From a checkpoint of a small transformer trained on Wikipedia.
Architecture: rotary positions, no biases in attention or MLP.
Training: 428M tokens, 9390 steps.
MLP neurons of a small language model. Each row is named by its layer, matrix (gate and up: input weights) and neuron, and shows model dimensions 0-127. Each number is 500 + 50 x the weight over its row's rms, rounded and kept within 0 to 999. Numbers have three digits each. A neuron's up and down rows have the sign that makes its largest values positive.
Before each neuron's rows, "fires on" lists the tokens most often at its 100 highest values on Wikipedia text that the model never trained on.

fires on: " or", " and", "-", " of"
L7.gate328:422500501501531562573487556480552493533424424467438495541485415543465532541550553392595512441464494450542534410552391504534542475556538543492450450441565472484521494496432398504445507470539483463511452639511479450514469530482489505446471468443541568539532505612545557512488461424485505546553525558491505475463490497534360543600456523456580383438562456419423491544489545489448500552477
L7.up328:524510477468443513444502519493490553516492523536454542462477444457478464501516563591580504372466408447489574533466515613518560456494502565556490481452453545481454432481465519564554463554454542552445420448399506521478556658567505540454461552467478428464470511570564455497459429525483548573485586477454511523607494565493448459487478533529463519479493443533554421470515513418480360545449

fires on: " un", "-", " up", " more", " a", " most"
L10.gate176:484405410466547469495478473502506533514454454448477488513447457483483469550477485563522519557469549318525506409495509482481565452505520535485469425486572471555521538447463554531461565502538468472518453479540508478542437481492438556437517527457453471542544549482490446453545402657454442398543496482560543473456506471479515543473547494486454432533486487545465378546468470482396476488374
L10.up176:554549536553473552429465427532535616467492582462546438434497511604442513473475490469569532498476511435512509487481492470444530485495414453476489521505523510607482505534581439513551529538466469501552474519394508489507339494486414532493437520475485470475558454470537551509495546502534579421540516546474517488540473402473510521566579562544575599474497529546591617503479510493498469507482

fires on: "-", ".", "na"
L7.gate619:409533448576480502460598482444510492387452421599529518475492484541448510414526581496569448471496446557516553557510516468540487504529443470528473515529556481527505561539502516477419551470472535604479412504553485525447537471525599491521468510438563545560481548445605554503496469567505588504530411528488463457498448580464403590539447522550523507541543397482415566413507608494467536474413
L7.up619:509555534506558499503523443563492475414456444425471531494515567543446493478471501527532516545462468600492500529463581671481477416432479504412451492521479471501551441548469493535483459335528597471518390490546600421509540563433517403474504565466487556484582534497455495514520485495439469546419507470558434460532608485452536470484450523576510521430539500523506517540430514460502541414511

fires on: " of", " in", ":", "-", ",", " –"
L10.gate510:547508524575461595550502486384416584572509419593554467510509547611461654612500543558521542493475498448563499470523454495522518436528528517470472489424487388473581516522532461456530599435462555510432448497473546519475489447462499474578515484432517602492576493547400475464567461455454521491540462460435511518460498486526485385522439564447515501491529516562530493438570469547392474458530
L10.up510:444551388379579506488492545489469568585542504523449533514409515497527467514549496484581453477512537531564433626489561436584458480562610605594640573518450515517484430486474502494449533562510453482546511424480493492583546493488511505458479574475541527487488441494537529529472528564602498438501511579451581549574465446528416542443484449460479473536567483646494527547462384496553463543459

fires on: "-"
L10.gate610:509544430423524505441483469442509567493447503498442535505526501507534597505405525585521491374465450586549526495475538492434617459443553577588441487575395448521412525525503450488490514440515577466485491566490555431529474408511486483546490533460541542454531485542431490471449499464444560450489363504522530512505655480453438457649552463493445579511468475515565429509536513476482482486546
L10.up610:540549491492467471502416521524504585557494508489600579446491518560495539544559497433548596444497477461502576462401479531489467442587432422549416404554519435561529487559638419524505451423488473530433546499478510411566534522548501605618432440488463426544569453531571538482510585508486581467457488552535557480487442497517521464531469483445576537531582447506527540509519495525569537453498

fires on: " of", " |", " Four", "ue"
L3.gate511:416582503526567508493436491547584455433488505531469511440443545434515576643517554580574474558523402489472474431464503460483520481618516515505544408471420479532453501496398433534581483412399522593467483515396510396513529541546497505459501544482528527561484612529514487506525465512533540448521515568499470570557573541461535608489494470513567482502549516489452451548470459499441533490477
L3.up511:538398482511496497534523525498461464490515355505515486498478447543573521568550436493415518498575447557505501562584472481383509493501570559420480494503537450468414430461436537633396457592543508417532571490420514538541481457466450571462484497424481522445506567483541547507521489497542505521547375489484447545545554512524468496521437534529450508481486607350487555535475459481439589494504

fires on: ".", "on", "ter", "ton", "ays"
L3.gate425:501509494540504545549480571520522595552495536502560513510523514501543503473523527453506503388401485440481480505507525539435483475495569494590564499484572513521471536498485418502600485478438522534494475445405492562552417632490407425605487550405525484506509455564433363558539556578541553566484517466488499404541459532468532514480470500505570559564580564518529431474453474625457472576550
L3.up425:482562472503573444592479527541507511461506628422484499477472485501544485453576510522470489514567482538593511507468553507389492556363528566535461401544398463506473519465450461503518484429461508445530512484529425540456469560550490479465499452597516579518500537364557508557508510564522529489404542485432487515453535488521547450490522547527642524606538520501584502412493500576633484449565

fires on: ".", "-", ":", " (", "&"
L7.gate177:478532513509435427423454548461576452543483480451497613466517500482468512501417494626482517446516428534521517392383490517548549499571463444559486465539506443558501425432516482434469568481471533455489586460598475454499475508503545511525518415506577560523526525527536440452412440551406569539558424409474568504429566541428500527479515512482496633522567460463535456452553479560498418444474
L7.up177:510410498576514576426491477445409484510542474580450547413519665533537550444543546506615545600420372547491437516505434479445578513472487479467481453506568532495499526463463446532421477488571553472563542444474537498618465558471440550448476521481515446508510487501511608534470470529490478460515483523475508427500489535512543438471506512494511497522586474544402460595516451535519511567508

fires on: " that", ",", " as", " |"
L9.gate534:430498498526587500509556515519511455474488556556503464508527527471566553561505512523528564550542453466578497486443543494439437483532561462546475484416457459553497405499505541431514500514411379523406560543511476546456451492511517512443393445479503517443520528444479511468570507479496584588500418532492579469480564472472390468491483514441521537523487504483539404552462373573474445433464
L9.up534:441495538611538474446668504560570447533445509412477495595469528452515495571483522524423469574558507491466512487477488471492472508516588470511447514460542464607430492635479433499466537505542462415479518497538357547541507494491501552557462476498574539491484449486492552523496453503451551549537383512545523494467533516563413555548445494475452554522503487443641472557436491594487468393458

fires on: "-", " by", "c"
L9.gate250:561543501465556494519529514451487578494488477487479472467489493542539554412518500481487407571527462494431509444459505490581467517511505450466530600487495559455558485475504478433434444413491498549510445519462555479472510619540551475556567536558466521600537495491506493600468407460564525605555523561536581339528475486551475491520502461588498583560640548594473518393455500462555470470508
L9.up250:452465501440467544503510525453556545485563536457468415429502490460504592483500505473436472506553518540467568399443447558531541504441520456479504508517460511492579476552513526497448515404437515521526409512422492530523442604588565412557469522523498432574509478503517536490470395495524506620424492540555505385514523499573539518451437553520538620524620529597585411436507492519533492465552

fires on: "=", " with", "ren", "sa", " code", " information"
L2.gate13:503456428537500566558605564528529568497514491495391455497445577499425573531552606439479501418405513546550534478524533557482488507527427433555443468514488561503523486563546511548486523520495583625426501490470488557424491538527510539442559529521404522556460457454427469492586558458400509509507444469483561475560444512486473527422479513509436469461543420440416391476462559438439540463518
L2.up13:426563521523571507521426485533531528506516528469477441474473518570470444554475474530537428472552461531438421595500537490533537517467502536499488522434467560459504468538594512451404496464503549486475502475541571440517466428467495497420432581496542576413511503512518481478543420617523443490488483548515473551444630549544553509466526334465528488576537446613485447483659513540508581502392

fires on: "ing", " You", " Life", "ever", " God", "nis"
L8.gate320:514456439528447418583563554509477512537513515394468592532520600538481491495595586511437513540491501549400386501570403503494501511416517504483609440479572489524477456487431511438445490521407524444459554434506478545514487532529463469521550539500447517546579444540521560427479449544470506572599533501350488506489492571536462498512516546519467448518480484547445357470499509486520470482547
L8.up320:514437506402416471472444431437515468500456511610516514546488525522525452560520519540458479476520530446513621568383551401510549519535453423539502433522401443461508493559577535531481514513490426515434529581444504552520468491499533501473491637430555617517421452513491443516487598563507503498474538519542504512440471502537542540560589457490472509517514473496575419500435442407547494432479

fires on: "\n", ".", "z", ":", "al", "on"
L3.gate418:454489502547599537473494535469479537520549546577570553606492536425575446461533503523485512552439446453602463496503452449503548491535511504521544591548490447533563404455558429467567526478487553534527464519582538551485476507456391487498480455414463434519528509506499413491491549529592533475418449469556478454546461475464624540452516536576499513471457465453462370568517462547455544534483
L3.up418:444463526548540464498531500477413511463470468507571498526451499506544538521543511420454544565438513518575562433381512441569483569467605513546532566508558429516557502516473455429576609435525539527498540416512496430530512501466385539554500498497433495555549465478523440546502605448617558546454479458547538403424510544449541611488550482520584537442527529422465481589555452523487442435511

fires on: "-", " front"
L2.gate499:447496455474531536403496579423450506494454436552497445493525532557495553456523464601480487510479384542508478537444481540536509451504578492569450565526480486491515559480531470482500383409485486463567498423527521564515417435469469519465500477567418443485490507485492522518515524464511442514546440528493538538576442483496538505545573534476411555526459563592441430539551393526569550442516
L2.up499:469562434395470490488524468465526491461509478579462617578503471510460638453481491567541518504404410497489411504464479630467468487552557510560471510517489516456559631591531498515512437518396459548499511587564419569502487552444525554530589494545510489556487491470545460473471438537512514491474529534471581524509556403481498390503571453416482445533561575477572509532522515478574553479499

fires on: "al", "ic", "ary", "ative", " entire", "ive"
L3.gate104:461465520540460612510508513500488498435599500514450443461459525480579504454441548505524529438525453531442463556489497447527585475491443420529437479507507435476527533403500509572447477447478448511582484521491441521531587462494538469471421510528506477542483508441466587469542445480521492537482455606550565473443510516515514446424469473491604512431354409486528522402468542483523531366486
L3.up104:622539519409415425571469507555485524473510487529493425595589560516425408447470658483452532389490578479545491493523499454542498476457532454469597561461535412482605528445539545488547440496574478485502438478465548510620491511446447482514538453526457502509595476591546567541505472484519531497537490477506481555532526405516620521476517590480475449546487480499460454471450502545473502522527

fires on: " and", " &", " or"
L10.gate447:456555549532476436442553563557539552504528557517424438443501406562444553480463488544493459490543472456485455406615472548541529465466446499431447501634471379548441467483520504469463506441388553539500503510509504507520552565559417490420480555462469525493591491483482488489495453418492480586508462536462581501462539538475445494597482403564512446479543513570488448463546484436520523541524
L10.up447:535512425466595490438506606546433493479407429523496474460534493531395554495556585486479483563634459531551544491505486612566598563467466475510431486477477530489490513489434576595543457555500552472564450550446599523526496521558489482464533469445413432505413556596564587457524399526484495478516493543487486586561458505490517491498592466433480488575539454416611556491436508494491491495491

fires on: " He", " she", " She", ",", "She", " as"
L8.gate628:488462505548440478462517395567518484549495525470500486562515463511532610569506521494519535471453512491501516465584491518486428419546536471463493536475544479519511453595457494452526464494520473426492483527532430512414492505536434481505420512482412428446528535520478594511501496515486600593476563359547522465572459508538503517551541573470559567471520540490570469516529522457472500425481
L8.up628:491479499585532562492476405542411439575503512437601568501500558530480547564508558529468540560515567451461414431534510542526385487477500535500478509452570546432518378523531416497443536579536503468498447478516550450513459488579452461514491538489535504558463545454427479529590516432446489589527428471569581559473460536601530550394483430517482482515504473439443432559523430519549534497479

fires on: ".", " years", "-", "iji"
L9.gate350:496404529542480470590438443518488509443493415447536518437582488469361482468524502507520495560537477471472515576488491469554534509494561499553587488448533531471463451511471537505456382518491517552589528474432531517492534453576529440486510389493514413507572461559479477504571551464499446458435580528615379450565561466379521496543533507540444458552517513532541565524617505480473420541541
L9.up350:539446444453506478572444491517614463560527574481476499482493610484478530507451434539496496573480477352501538461504480505493538521483510492524550524428489524421508516512537458441491447397483519550554458449547536520473477440549556513469605454607525395416520506518465487501538564445492576570497443464552462438529535531493522489535501501443564511578438508432412496475593508520528515508394

fires on: " \"", " with", "=", " Moscow", "\"", "\n\n"
L7.gate342:497502434558525409476464488434485523528409451537464429553435489474466465496435561530462446481479631540488510567540498492563560421433381437445525534497457372502439551491495485497453535467500432520467542530502483572528531367534510503431513526509458456501503530474499532507549528516492474393425513627524562464416463424524588442425541466476479557427419474455552569519447521474478598411482
L7.up342:486496507417573572609587486534522566497558562500456546447429493506471493544525457510524464479501400455550498533483527465426508481621555574544364480529460579463528490508535504446429512559447550533531456526451509397525528609463511409503559520493542559493493566462452466478465525409475556526541453422439466605507580509556495507528532421466522507496606483544524504480528657497474474555528

fires on: ".", " de", "-", "ú", "cha", "idi"
L7.gate253:479503591461505549549594492586555430398582595472432484533462467462555524447525491537562537509565484523511550444574537446541583512504506527579476505510576609539495477522527460449476568490487530526422504512449476509480534544527489513564520464462558494673607485507574447590539412463579500504454510523506419429565576497468542541480468509502477501443430491537479472470447445454544528502455
L7.up253:421463497516526451543522582516519394480515480530509493436509534560514559387515372588478466475478430547421556425509488502519513540519425504514452558493515586479475536492568481521521477418485487554541510510477492494411422532525458568514479380509486479509503482472580467487519511408502603461553457566567477367568413480482510516470468490463499553561508540493567442559502478496635450495452

fires on: "uki", " County", " Malaysia", " Thor"
L2.gate377:485472429464450417428474491388427478481522605542496468466540615596509504495553506530533514635412409571433522486511512488579441503520518486511446494410476457552494566560422529575504538490423487449438546511467443418505498449559508423568536456438503454539516535463456463563429502443491487581415528404533590475418497500501584513383428457483494512477483578431508412483505501486457459502529
L2.up377:547534429552420405506428535379520491455583558550490516461519622552482489529529518541527458644480450569434477506518488531514453455516512505498413478480541553553511470543422600568577518460438416443485550444447508485508451436512524446549517437392472458479529541503494533540468499472561501567465520523583554479431529533479548523394469511537484534516516477453485418528392495469375390490535